config = dict(
    d_mlp=320,
    vocab_size=2048,
    bias='none',
    init_std_down=0.0,
    lr_head=0.0121,
)
MLP neurons of a small language model. Each row is named by its layer, matrix (gate and up: input weights) and neuron, and shows model dimensions 128-255. Each number is 500 + 40 x the weight over its row's rms, rounded and kept within 0 to 999. Numbers have three digits each. A neuron's up and down rows have the sign that makes its largest values positive.
After each neuron's rows, "fires on" lists the tokens most often at its 100 highest values on Wikipedia text that the model never trained on. A number after a token or word is its count.

L4.gate306:525490515507483568481528589534399512459458522524462448475451443539479462462481526454472499521565533535465488531494436527513497567461456415464546520472541549498527493457511481486508473500553435501576553427492499482440521520461521452551494528473463495494522524518472473565445498415517538579439485479478463530486511474495560469431517453458488432527531499513536533467464540555509525473519
L4.up306:480485512489510459487502417527540504504514540521479485503559468589537502489481533543555502500509441490522483505535536544509505457568476516496585473465530418520441436486525555482521453417464449557558480402487481514511495430501525462481560523489506502508485514544561511498533475440470486577526514500499484468476506493511496487530505517508524520512508549536550530452394532496531426427528
fires on: "ar" 44, "el" 11, "ach" 10, "em" 7, "al" 7, "am" 5

L4.gate291:592516503478507525477525479429531511506565472572440540547553513460432491433506531546421498570487494513450525494511492537537541523537564487535512544441483445465462482533497562469471535540506482475503472451482483501559561484581457537454549537532469514452522514505500583495461488454556499505549554582457523484481542530404545548457497523545555494579543517567467436531497556483479530520554
L4.up291:497526465490449473445515550468481481519503537524490532441527519503461494537436505569519444530520467554544529513492508549485494495497501486488548537497454505480565419471526422474510558517506509510471451511532457545438546531515503525490493522531523424503466398447532555561427555463470383492537504440427460515461545378494500537567552480528547599473505450479477530489520535530506493497451
fires on: "ly" 17, " not" 12, "ver" 9, "s" 9, "t" 7, "y" 6

L2.gate31:521477553452516552532482536510497477548541499577502508536476609485418509451522496538515452551515572418497535491559562529485494555483499494534396590450490521488549434518501510541493607543467471435556486561484546462480495488501518530488511479466476474547505479442488469431566476524478509479479498495540518486589469479526477540483489476545448476483468537516586563500505496462544514569476
L2.up31:491538499552473498592468598391497499547455500548522622531490510492509511475569493512483464526461537406486479439423546517490470478524489512487472520494496475469527550506532582512507558467479484508542528501555493516484523473474442503468536527494545563455554576494457440506558480546510413482501465493550457515504504518546548490517473545531559503518486545480568546458495433422545497495449
fires on: "y" 34, "j" 18, "d" 16, "r" 9, "ja" 8

L6.gate175:527499465483510503535473545493588521419469540523485516512500530554515550506518468513443477543502527487435419481481453487484485586519493521545468484534532524534448514517495498481514498431491534423523482458481547487453487458513552546479527557510505552519484451602502510517509480500483467509504495484447523539503574457464483488504476491533469487505462494517500477456494475416482501519460
L6.up175:497478550522527398564538530532498487420536542492501484527448491421510464464558453521534544514517452515510460502560478424500490530463478486455468444459485467461514483524494513546497518497511530491466482452459487408538487503475485521528500513447500478509436497528470514465478561455485559531501456492503540522538517484554512481514452471536549419510486481531500526479507633462422511464535
fires on: " Har" 24, "go" 10, "'" 10, "de" 9, "ra" 8, "l" 7

L6.gate122:425500492548483454538506562475552532507426565532508515517548524565441490569474528495437526499503499450460472527458495543506490532529397498538529493480484485523473471525553558463497441350427481499462536549559462525525544453532517473460501465538508570578543472502481500520511557491461497453474450475505490548613489518508508521483440547444450427501490472509505481538432504521518480538562
L6.up122:487533453564523477515476551452543570458454503495474542465493532523484491539488529476496551490558492500478515521449538530544459468518548473416481516494544560524599430596523477552493406512537515592520555563464431456486513504476481493472521470573485533496507470543478495515576524549434500494540481543452414520471560505515522499424508494468571519481440471508527518428569431456515503553512
fires on: "u" 60, "au" 9, "lo" 8, "a" 7, "iv" 5

L4.gate114:503481501518528487560473512514539526575520516473460476543545506554445492487582495473437572469485538493468454469432485476548516575467436519599449504537554557525497523502552448509484512452463467483483445544453484463533477544484544526503539514468509484537527558416460465491429491501470471471404473470483494554523495443536465454510423543454463490529521472435474505548502469561562493570554
L4.up114:503522449513505544485567508475472545479387518427415534503529497518528541503542490458482479532503434468487497432433509499506535447449479496443570479554544436505522528478503436491488517540490461545513511534537518462526542530516525544456418457575544485522504479515487531461457475542542561495412487524549518460473508498506538538515485527505507558559503529499459444521447444410519572530519
fires on: "au" 15, "ight" 13, "u" 12, "me" 10, "ga" 10, "h" 7

L4.gate188:464425499508485549512488524418434457499492518443540513494502471409502483536466519514491475533445395459476435546589486467513503539488467487523463460436505435404542459519434513516465531540503524456491528479530466558512488477494507493524469482536423491491455438450458516507482440443511476536445547619495557533503579590480532439411509509467558469488488562427528529476449534536521493438556
L4.up188:527507457524532463487499478457530438477496525523528495441501485454492499512477459418503465529463519505557489449546451548490482468568498476476528448433487486538533496517447521457458574567569522470526488528487524543506519469477456473464470472536487579534419551485480530507510438444459536494517537460465475409586486469501502458517584465503533459496488572511519549510460520511558494517487
fires on: "ly" 60, "le" 7, "ally" 6, "s" 4, " also" 4

L3.gate127:513542471459543467507503499421518453455469431427521555500500500568443541482419517468491508451511461503441447481487513551529522548487542480462469416437537516433561456473516489487458479490452477453440440530523498475477409472549526481501507462540553529446448485471430428515425450500516525514489432459513506536488515468536449508491412547518520476546533526463476543433566480440508512432455
L3.up127:561545523528574520484478489561494514460502521527556465524463528551530452536521453529517514502487561533484502499507554522497535481554486494564426424525495489524489505529544570489519476527492528560486494477553550482471533537615536507468540466458458597500509473561480425499527448486495532488463564534548449474450521432559497473538501506560477470459548475544519444618476517558500513558486
fires on: "re" 25, "est" 15, " head" 10, "ad" 8, "u" 7, " Center" 7

L6.gate43:568565519507464462463435510479472513427436470483452428527432549530598497487446549484522512545518465583545509497483524444526595615524496551525473470435529484533502499497506473514502514485492519457483549492483412534453532495498536523514456545538530506551573537508477551528467495488538441486572508559534438487527472514513481521484506545504460511509421462522596534532477491496553487482416
L6.up43:545479471439572505510434538548571531426439449487480526469434357489590452493513525527434498470494470498507526493444482501520542552522432583474550508540490496454510535494508482536523527461481503495496554553528498576499524475477494463516508495513577524394501470473487487471513470461486495488572472447506483474501549493489455532490560478497471528455509503485501575427513577542504396474526
fires on: "hi" 15, "h" 11, "L" 10, " O" 9, "u" 8

L3.gate295:458478485539550476469481416518488472617488456482473499507478477442550517550443511462508430517528533547469528461472505609451464498490483518511566555529470471468597502400515492517517528516500494465455482418576540507502460471566548506507496437525497578501441511536570506448407584512497537540485482508427488520490531443447505503561535561488516503541551456508557480528471502526458518504457
L3.up295:541467481498509512512547521562484512503552496482453496473555509519494525586507526544438523495510527523471568477482524462510514572490491518505518453510393484502467525497457552494462526458493543511504550447562518412585499485515477398496532550574572519448446514531494448503420519459404492498585511488447466579470515552465489527523471518500421514503505473409494503408532497481567515456380
fires on: "re" 34, "le" 27, "ach" 18, "ll" 9, "W" 6

L3.gate252:498507450567471506527512537468492511532521494557562492440512563487543526436512480456511499495516501449494526466473512504540490562484484534507524549449473459443459516503470444464473535524490572529443495515481528509458490543563474539607453560506572525464426465522458528492535434511440558578475510508475535554509547458481505490480498546542494539448520580436573495546466472569520441481486
L3.up252:462520457490526421491507429523519505476560467440537546470514562426567494496506503468471424597502495449517466413501458495534467523491455546515464445508551484513571480486514483463449447510483484461538469564517417565478501486496437494518480446543528501544500536531549473503499471489501514535541502522605526445432504490542480511485470506528507548539545487443470434445496441487437468517504
fires on: "le" 84, "les" 12

L3.gate308:511522450525515494408482468482443555482437561403472448482466554443447455474546518542437452499513534461489592441489516502497511539519500542440485486448540500493517489459506466545500493514481505502499522446530534581474472544519529516466484515541500566548463570418553515460488512513502424441479397501459496525528484458454455532524523539450511476508453482559483548486474536515512544498475
L3.up308:481487530520593487441515520483522510458413521505432512483487592470428516537482530522460448511501496527539498488518484474527491544505490504500429491533495458520427497464569595452448415491457583461527496522504525433511518526460466511515522497505458519501529516549445472447476506547549464525485508437535480525520452438521420500465463518449487508478517449541420565529481528520508558496484
fires on: "ed" 84, "aged" 5, "ated" 5

L3.gate174:451479474502472486449498524513515457492524514474495510481499467470551499455508550490541477528490516516444485489520482542540508492490499527470434481462430480453488486486538502536453552502468478537524537502494503592519513528527474498481567501484449509491426553594479496507456503562481515574445514347502557446490530563504540499476505558539563470492415502511436476510493547485480521500517
L3.up174:541512488468451500477516555551495498519525520440464451453507495504539544527466546478536499506538456582513497456381519524487432526608531500503499496482371534535527472469547590549526590533534422449496544542556544534508521525549452523497487466429473488468450476448522496581430406485497382521485483500459463470534439545441476466487501481494513499411517531552487606488537499460500515480499
fires on: "k" 79, "gan" 7, "ka" 5

L2.gate272:467479511475517386531533494521443532497504517535475520503433483438516477555477516468451547560492468544495441566485504541507587572494491511483479449463409543521466429470448505546522522562528510540551546466478478462507466470513481549477447623461504483494520469497467530471434512509436449461470554469514470405452466397558507466493478557458440582527571429488501554440531452428539541477488
L2.up272:565572466502489460527501511490465481541519545534589540530506559443471450489444537438476529524442518458422496505524444411499518506430519477543493553487476505448486513496469505442521554566476552457548570522559550502437547496474460463512518392522587573467515484464559493502461462578444511523472526461525498618505561465551545503565525446487542475520558542479575467430480501460485551540478
fires on: " Vi" 49, " vi" 35, " po" 6, "i" 4

L4.gate42:502551417482482520514478441496601491418611485498407433524495491513441458485513412497505526515543496538527544523440494504487538538482571537436472470446443481484451464468488500469481541522517450504485505498522543519476600473508536614503437501527581523508484595499483487526490448473498539474489546520483510471501491480521481431519485537505523527465437459472545451511464536534505519531563
L4.up42:472502478505459509505538507492482496479496435461470511437469477584458468515538403523515547522476498511492524422512487470484480471514558534477477413421521512531458464449481506459450516539487454489471487508518501471385518463481505450523499460482505511511486511506558514472488524422417460533515536456551465479529448453463492551542495479555501493507425463526480480484527545601510491459570
fires on: "y" 35, "s" 10, "or" 9, "on" 8, "ar" 7, "ce" 5

L6.gate234:494520484475506472452519512423471487405497469467509511521551494440447528587484484551539449479556483508510508461513566559564401541505542405486497447568443547573468482492511431479480469554495458521566477503507484458371470554453478485533448497525559457515505484442542489511455531464413533520479440473522535531488455550413466442561425513543548499413485484572505483458536486454470521486512
L6.up234:541549513488548522442499517486539448516498480426517493505505502464528553540457558487541410520542538491507412498528578484445490518468505447508480500521479485438447552525514482510542472475496464515515491462473497503514483565485521466502558534495491479521448500444543576535471558569483462487539494436475622538508471499531526509555409422484528473565465503448532543502480484443591489444506
fires on: "re" 43, " Ho" 37, "ve" 9

L6.gate252:488465491552486480497457540536536493445499488489496448509572540453485553526503500466522491442519474531558458441532539532612501495518466489505495528461476435533527526509527525446452502510439511489423498469592486545485437495469447497450515453497483547505599526484460517393435487491532537485556593446511509534565469525459448501519524522528450540471561547563560477524441579535508538495494
L6.up252:552568514523553466556391445537511491523563513419496464505541529444447563472520558501493558476502463526500444566488490493513525535544565533512495494491481474508536448504516442524527499505508449477518521466517504487543465487536467470502577445500482504508538539497518564499473476534485493497465485472371501466439548369486494466550436513555472524481479482478507498514468443395483447549470
fires on: "al" 74, "s" 12, "li" 7

L4.gate41:446496498497517510497529529540457526617479491512527427441469585494447455446523513497480494525539502550461556571508581555503498455527500491474455465518483482509470448570478435528530576442588568481469524523438492522550504473519469533500495491521512542567520515541480552488508490499517533452441541512503480517572479472466508528503468467466558527561493459502485509490446474499469515474358
L4.up41:450451490519487513489503532499480467534486493430543503496450447502484461422469554499444486481515500473482539513490502484466486492495444487445423463481487498521461482514442506471481466516486544473561492457427422570569439498536467514525434460479501532507561508590587536500454521491497505497593471509522468550449501452477600544524535529466479554530541464482492501410460504447572547451434
fires on: " Ma" 25, " Sa" 21, "t" 17, "al" 12, "a" 7, "l" 7

L3.gate81:562547449485537512533518488493451489502516468414557523507497476496508539532487466445442458453509422460540476535559424521491450514505497483425494507565469508547424529518515435509469551490453497466419484546467489519567531560509466443454481519450511480470460497565491492499458460509505493495444471422477480505455503532466544517412478501478535534463464501592539509474627450490510466549481
L3.up81:525519438440485491545535579467570557497500470529535465498492561508532541538496496526522475546505496548469521443470494487486480478452513463452495459595459467533492403549468467528526512487512471559535471524443561446518470438507439479487510402485467433445440492531552518447454450501557478449507516456498498502515477495473543553458518538494493541528503500425493444496514458488559472521437
fires on: "port" 52, "act" 11, "t" 10, "est" 6, "it" 5, "ult" 5

L4.gate60:444458522467430521526482552530540521537424524574516522469535566506482558539530501571498534535489493519503496491491461439454515440543538425458500502484394472462411505491551459479481469517471533509557531515490563502407417509479497477467517509488548438507449502482535507390467585521499543472577488543461514508451458530412482461542521491475470514517482473534551548467544569470525506478514
L4.up60:513499464486484568532530518493545493509506519474520521486526523510538534489491572547451551536500459558491520439508489526511479528443531495464400548537454399482497563495513498583505463430507440505512598529500537535463533546484589547427522542517440448491441513601514443482475406525512444393510466427518554484515518479454558538472488507489543460559431531509499509590558475482505461434477
fires on: "ir" 30, "or" 14, "ol" 11, "ur" 8, "air" 7, "m" 6

L2.gate208:549422501466492503532445435522540511545490468454472501451520467472499477563506507492422500548530507449504504501487470525455462462408449558446593533486445495557497506541468487481442479502471472480459461556481467432457505471529496468530528453465464548572561555554532496465514494526542487470493487385517544540504452491569416463457527528466551515523511562509421538548598562512466466501553
L2.up208:529525480483501496446515406524479509511518466496520506454424478515425542517510457522430443510476442518505541520435497455453450510510471456543568478575533547496503426556500427501497427501450490439542527486485597502571554456512476525503498580471477472510462517544488445502549470556516465503573481434546535457466532468500486453500495545487464465438474482493503475472535451493504494555520
fires on: "i" 20, "port" 19, "at" 8, "ult" 7, "vi" 6

L6.gate91:455488495489463554461482451523450540491509487482552463495479502512545542474512446437420537509453509415473507548545460454482461450576456507496441487502495489460484543541437521476516447465504531481467532492454471588500481448554515526543542520458457528461614503449490487512477478494460479488457520503495512545493596492522448529537433521496491515542468519475449493510492484522455513449468
L6.up91:531469517388413532538512540481442455497473476550519488543456424482515454424521491470464461503529456496547479545529460499537583462514473523503472470466439582504545536512445550491570452524438558535493472489448491588530517478501538482465471456518541563498473399484513537515488551487480542600496547524513463550550495516491467473524538471589535470532507498476489556506515507445539485450465
fires on: "t" 17, "l" 15, "ent" 15, "ment" 6, "or" 6

L6.gate223:459481561475505499471451407487468475494501396462532494413477498415447478476515440479437481462424439478495444448494492476453424469548449472595462536472503463488485546405482510480464519454543499506453540501459545469429534565537538442531542518478489499523507506462512452491518530469481514429472481551535478522466489542453460465486399474571524484476466481489445490541509532512511561498482
L6.up223:423474486474541580570512543524486422502498514408544511430447500486489508398542455492445476471480521517500494495521448456560448525514459462490458499564498480472501596512542462518497516518488563495489574436522521442482514507484554510569488511484555476441492390522473510548543507473472460520432561504560534509512492496497397594420544446502508464481540460530443472516497415475447523543474
fires on: "e" 84, "a" 9

L6.gate171:492458488466476527555555519491511560540494473413470481513530532519550408421487419521517574511472522564504502549505483462579447521509516468550545531515444461497589532504454478555547457491541524538521546556611560500485488519484512498521493566538473534537532532424514422442556559535469459440547521494500564577483428492507515418558495500464487531545433565513504453541459496492454463524438
L6.up171:506539464454439488440502501533510509493438585466494476466491593524450460455461507538412480507584487547529526502528466599519482440488519500526428483518491478604540499613551461481487499488541520508561535492473497526459516535482473520462501524501468438501503488531505458566494517495560475460495492457449467468490591483459532461468442523425494482417552513490530380492471535457543508522498
fires on: "or" 24, "ar" 21, "ec" 17, "ea" 6, "ee" 6, "m" 5

L3.gate150:467494449513467503506494492484522500497492524476472442507484501455574486508491533523537459532483519579545473447549490489451378561600521580562441514551554470479498522518457503542513504521526526495475502482504592516501497541434518451457423548429578448535546546482533479476464487502456532509547482520450434550474489504504464502510460537462451441562487557507498425491459516478525472427564
L3.up150:494474503523446481497427522476528565489506507519408519498472531445487506461494568572475405587473494487576514500524546489466402497514604494492450559431502468564541491510465473480503483434529534453506497453415518461518525535431467497525528569463478539571520529478462542475525534479573588451495435391466438517482527478528466515582460503440451466515538542544501504473503486474519504492522
fires on: "one" 41, "born" 18, "ian" 10, " Location" 7, "ing" 4

L6.gate94:458572520468520566562525500553447527506513510471437448498506550531535471511501462481555506490521546478491500496473467525517513532504480512517563470487539502468450492521469449488505455535510527513494542504464577499479535504497575491403537475542523479430559525601486495506462537487451494499544546480537562488534436529537505516554493533503529446510524553497480521543624526450536485497521
L6.up94:580501530456491533577461446447509474504434532429534535484546464386479455510475400534527480456550461471474504456494484486564465514495548517545581539552506536456518476502460496475489552523476510504518540492535528487452484453498533456490574481551562484423533437452453554545557515471533478502493480467523418503533460501531513476422553501464530527503508468545467533487543462549492454448525
fires on: "l" 24, "ub" 17, "g" 15, "h" 9, "hi" 8

L3.gate117:468466600447487459502444537479519493380590509476460510535517500483465571513483552598552494515573545510491545522508429557548449480501493526544504481529418561528488463523566477583505476547471441478487570489474497506515500564513517507530484534479537514511513486461498486411528534474448556538537506443460589542540474532480477504540540539470485546527489466576495535479520485458499512502453
L3.up117:482457515467474498497530527442484513457509491522467491531552477462458505472491539566519491452483469513524520436481392459453433546403496473514539496483456550421525547632503503559567399543511501491441516470466520573469468459519505448452445538510494501548531486487454516528464444440546512430571548441486552549553484588547493488489496473517502628466507537479569486521530521504569530477525
fires on: "re" 20, "ro" 14, "ine" 11, "ung" 11, "all" 11, "ong" 7

L4.gate248:522480470549432490506507536511428532468529531495479459480492457519511460493536513528459445441461509462520500489517480496519453502485497555494456481551532560447468549476558492497433488553485522508559524516455576506498596512606540443476495484460543491527497551486460529503567371498437611467478530529522450545495474526519428543470465480510487494500555530457469513507517531529472531440429
L4.up248:487548526523484549507486549496512568517518417486563452459504572467488415436612456539495530527489577445510516540405482526417521481540476514518479536509465506444519506534546506497497517546503478574446484544497469401509487455475453491501550484488491491462509451488484516446463420547471518533505452497485496539527498513540480447456542501418514536550468457472512568437532467491477453485489
fires on: "ion" 40, "ine" 23, "ce" 10, "er" 7, "ie" 4, "ian" 4

L4.gate58:568486529540466463458526524538534487528519451517488510371488549514456561490471500484481569467528530479491499473479477534463468509489549468478542557467507476550459561520523414520513420541490425510552525513392382451552519553475523486547478572437446506490526514576450491518494528526502562456480459497524518489530475435539485595561487536549481477501435525544520594529512513511527559467493
L4.up58:460485569468444517472530503479485535547548511529499521464529547467509483443522470554507538515474527438524522488470480565525428392460510528541509525485490413536536488512500544545488599444474461476450529462556497496493504539466509503517432463522442514545565511472488470539471518588488553579488510520464422470466480536494524544475474562490497464501504502504416502532542504454565511555589
fires on: "n" 55, "it" 9, "on" 7, "d" 6, "in" 5

L3.gate24:525432486514558523523497479510433451512455448468531558436502489534431534446493451546489509489434451472497441529507464454487438435499503537590563508507434529536558460473431450524463523504540469507538487520516469453492517522486479518524498452460451514525530554453521500450484508523442487433508457493509408552530498463512494401584478545545502436464501524568490525497451452562516513463475
L3.up24:522506529523558515493473411484512508486479461571541565486448567485518440545537483503534527450464517517423499482409455537546475468516479486536610513563462533498497454513457452521531513541465503471501431516486525440469563485480408484484443426459415517524566503495485584540501444513546562482480487520519517485459465475499559472487486544499449472501471519445437527483486503462513519493527
fires on: " D" 63, "i" 28, "d" 9

L6.gate272:555570455434504413472499459478589432558583518549478538421540544497552478469532490481443516527493509504488456401495532514511478455506522437543529556499485515498485564371549512495549480478468537524489469500586521466554480500492426441514539452563481549505473487505456494482478494474521543475533477512498607516484481465523470563511500515501470418435480520428482524475448455498436526450452
L6.up272:493545479561523430459469506503566550399457426559486486573519484526512521493556578514535496548453512469502472505459485467512483546462528484518520523559482430486553529485468522481488502483549484475539491446572409529402561580511487541531531479480448554497451543556500504507528515404503487468456526453511470503515460532494510571497492480523578477460394451519528484503508527477485544508534
fires on: " 1" 23, "ve" 16, "y" 9, " E" 7, "a" 6, "c" 6

L4.gate130:517541492492508546520517402474437571464452543546510534467486505547487444449569489562536530481454504446503491538478472479489510584485508500494522565526546512521514514525540450493534456487471458546529376564545464529526547493423457590517465491410485456471480532455441514532525474497555513463436503519521515489502440546447534474462506504569521458480432423508497472502446575558502489486422
L4.up130:567484463508430520467491499474531523534561540530525508447585556513470430487520486480437476483422433503504498495505521557487502473540518505611521535502514434514468527527517539436478485456448442435489510454538523523505449445555453415462526537456492530525483518481442470402491503488559470516495517511515376555471388446500543519457520574511554434500524467480520492480515505486498477538461
fires on: "ed" 34, "ttle" 14, "it" 12, "n" 7, "ir" 4, "st" 4

L6.gate241:502464443490463506466500485613459535542507417548521567522472462496507510519458464518575494421552524457531486433486481518463426509581463510527479516552463508506503456464555498438496516524516432489496525516514521482476469523450555445515468574463495525580504493521534500489541455439505479511531489477531447453482464444512505496497502527558416521505459543496525429551503437501487458491458
L6.up241:499476567512484462483496422575500548448470517516472500476552516506474529531485558505507458479523437519455563429529514474517443453490455476524521492522465512479502551490553490565511469482453473514527486429523460568581498514530520493492531503541528467489520540518451491435542456439483529454522459491509482544533442533481505523509486540455516502578552550496572464550529504421459466482457
fires on: "ad" 47, " Ad" 23, "re" 10

L2.gate197:452446494488552468537524503459534520453490548539526439546508516497437501515436560500519473575481487446478434490558510574498482481427506532543425553454429516528490435435514429453506481513460550566523458467546505513523510533472505502432591507502440519504501511515482519484411516524446562474538447490433525514460446520494473540431513495498596519420488529442494529524480441485500541483492
L2.up197:502491587464529531490534516519461553489484526505488548534485577528529524440438531502507509440492475470510477524534554536537511513469464561496531505459468479490430487541431505475544537448515423487477477502489548562451487497551488454461497525531517477438541452467504520505400459475482546510515512542492444485475439521473540467541549431432536501471483522469488543500409558472504469474505
fires on: "." 52, "/" 19, "k" 13, "co" 6, "q" 5

L2.gate251:520466487495539503492522489461511523508455492559533471401534550508446493496496564536515508484487475456501483465571483528536484583514508516432413505435386469565490517526521460521511475519512573523490473441442447445475509524535455535483569465451445491520488552424553419420537513487541500514470441461508503471558446516479504395515513552504538511475463488549442504560537568464517539558493
L2.up251:440507490539420528564519459506570563512470494469448590494467496552502489529489553505527517521417534543557545486512502519479465516486536512450513460568504488484479404539511581594486539485468548524488482557521533445464533497563509556471457512456474475448466509449534515533494479465490514434474499481453475432552462491467477536531531510473492496424443442429472556532521571507543547461518
fires on: "ed" 93

L3.gate290:475478482502501481492494499483443514565447485434503513480566470541460449530492504500459475495595490485456494512519471501586563517481553516542574506491449541550515466474520486441487566486514490438461461538520460532512505527508513516546529532532468544499550482471477517513508504487495525484492513452552486563524480529505545408534464492483506478543543485561482494551488538516584461478464
L3.up290:515509440492596440520497452446484499494474483504523512489565537518565527531559523509564515536478428448494425489517511465451476539514517525471464531509475528510552448518515503420481481493512442497466426459530532486554571549450471510441527399453442526500493447486491496501546502527522446422499503523541507558512504455508552500480493460522547477517550394486478541480457563503470536450457
fires on: "re" 21, "mp" 19, "u" 17, "tri" 9, "i" 9, "is" 5

L3.gate232:466481563513507508595499564530610528491525493541483523527583612521488496526549571510491418575528413471461485544459488520510440475510570463507487516538472519501527450491491542491523496512507568440524411528599502489495512429525539575428457486489546553499526543464473507448482474557525532548429491448471529527503463501511518561504521463500477508509488458550546582579481470440500445520457
L3.up232:387493534494502496551476510490459484556509549494494468497529501466515535462546498525454585508567488546477462516501545498498470469555542536559496489558485476411457477463508477537477510529499559461454465589572452440520533497509546464493503551485533477599528511476580448519433519467488484547510492509452480483467492454538533508501454533473511489562507520526492492578500529506543519566435
fires on: "al" 29, "ur" 20, "d" 11, "s" 10, "r" 7, "spect" 6

L4.gate252:503464484527502514532439504622494534492422526550482529470526467521492470511499524519515510540446522542505468493545551537518495529578436513517436423520476532492584477506501465514519508474419506440555563474498525507464479505483471529581491478485457493499531517463544441531546516444469489496536534507431452459501503489514474467503581562545517561522416470588516464470440538539504513496447
L4.up252:522489494512490565459514509521487510563500474472509494519452436493446498544512530488533433452528583487518525532514491537550462501493469527502480516563549565531469407505531493542509552444499471485475474503541531519493510535534535427526526539565457532478438495472483539536539473445524512497501461497538519505494479544505565539509486491459558498512439444534496476507530462499531462459521
fires on: " Art" 21, "em" 15, "ni" 13, "on" 9, "to" 9

L2.gate149:457495512481515543536532484498568431539546457443446479477538485478564504494439499544518465513488515535512493457557576613517481534445472498479531580533409464521392465508482474454509505480470513394509524549491477442502486448487566567590451450409469480490512468490460472557539570514419486494466524502519505446516528500492492521469478454523571452444462492539538477507505503514498437464537
L2.up149:491502513488463463580506428546532448507406550485515539446543395483464524463496428488453503498501546506494551512516502465548376517474500521465438522565535481468493536500458453484528467461500486469444532554461548495430523473546538551617483502597518488502456561542494526483478482466516489552497514543545566552458530529565512524503478496495591515482506414473454513425499405522507491496511
fires on: "li" 25, "e" 19, "per" 17, "l" 16, "le" 6, "a" 6

L3.gate160:486447510589494424479469566442522526459525491433500496480461451534444472466469501433485496521518481485479484491590425477465503543448418482485510454484494519478419500505390549487441440462490518458538537506435413496498480442432488503504501488439487532490474477523504462475599461474448469607497439499516551551504471461480523505477457443447530515477447467504432547503470542481478543476506
L3.up160:502483501482465526560455490523472489447556532447499510544506483474450576481490538460487489514456420529522412524565513540494517528409492484542518554505498512522494504488482511462425532436556474501456503557404526447531569459530465522546521494518461544554508507470521421479583510478461513574511476455469521557510494470443526583534507525438531468590468517453502482553473518560447460585562
fires on: "at" 49, " following" 10, "it" 9, "rate" 6, "me" 5

L4.gate113:510472468423496409531518547521472431537512482423458506536468489451437485513537513557429439546561487438487526521507405519528404495519445480497519547472521421454537413496544534435520462564435462432543504563505496577504473547523471423509425462532503466495535511543544481490549445482517501471528486510500526530403510532530479429425514509493509581446527457523571495520489498445514520580551
L4.up113:400514516490463525559460500469442519483534446483546562504506505533427538505505519491511443519416494434438470424547440500479515465519449485478539504566497397514490454548457553470423455508467499544471507482452517514411489561480523474490504481463452530490535451536478487486531493480556550526523559544467475474472558457562485464412466520424522521490474502431478482518476468484489557524495
fires on: "est" 16, "vent" 15, "ce" 12, "act" 7, "port" 6

L3.gate255:482515510496529513511506479523488461515546476456533526475447550497529582519455523466511519544516482524508522462487475502510429477434580491555543516421472438541531472467502443488516539525558516547512463451549571573425552523475434446537532481522491509484526549466441473544485472550452534588400520448468510555563444474566556512540551428459521482447529575497566534472419574493495507498426
L3.up255:508520451551518491561485521494511431521506465461515534543420600456523488483536532478483445570497571422495546515468490484555560538569495448525499557529587544464518565484464498466534524475506547542453459453488477509420446490538501533484519517491544503502449509478454513525543529508513527466518456481465565506509470493524567520547472466515507410509542486427560490511527501474488483507447
fires on: "a" 22, "emb" 16, "gu" 12, "re" 11, "le" 11, "na" 7

L6.gate107:498515498549475510453510453504468442539537511493433498453504528503546545441445564499474595452473498514567505490475474501561507510428425458512506520493504470481513566498522480440547540554526447408593481483488572617453507481571502471491497541516562547506553483503507508486441511539528567529548515571480525550429472466470426479488533543469455443572528488462520558521492511506513539456546
L6.up107:446498513509446475464517525566484479526461442534483427484511555506522490432580489444480534522488464506468467568493545453524547513420470521448470514482461491549511518501465546536549522467448429554421445499490485554472488513466458596610520488543540497511440509503537536488537494561517573541542451475513519439512444489515482466465477481472566471467467458592464529488551535527442530516472
fires on: "k" 35, "ctor" 10, "er" 5

L2.gate53:488561459408454556484476487417482441475526529505534485447503522537501473459528536534510551477487505474536469431501478549405468493471585505384502570512510471483529497468478450520520499403495585511547536502518577530459421524552553456521525435501495470480504517513525516402525483548587512408526481536528577533438552472534514507498500491572441452475498506532473468456469562498518446464426
L2.up53:510549503561488486505520524443467529502480480573437440502497512527511519587550559430498544479454549526514502517500500490478499446471447469410393544400430500522460449456506488455482500508530503426519445453532545519450477516445480487540580468521541486498555492492522571512576434496494490530490516541536461481449493506527536512467455475581485462485502410433477552465486570445532559611479
fires on: "y" 58, "hy" 22, "my" 15

L6.gate263:467514517497527601473525536587504537571485491509480467493496473486503500544575555574455522531464462508552539525528516493480548516493563505540503570413435532497473464457532579470509527516504531503514503514542521521502479435462404411507535516492455451526517456491528537508546546491453444495512603545489534464500475468495453449518457462457447458469499488565467462557438583435444478513526
L6.up263:481526517482489497529441478596459487542446506501507499517529566472462521476490499476499503506478472488496448566464516401469445473527570449541519473491463512482514447455457460560501552517460466529561548534487532529438440516577509503569514423522550511494525425470539464427490540583521475513525528475504498510520510492524467522574520537462521482484514530510477520584521555504482521485484
fires on: " vi" 17, " Vi" 17, "i" 14, "ite" 8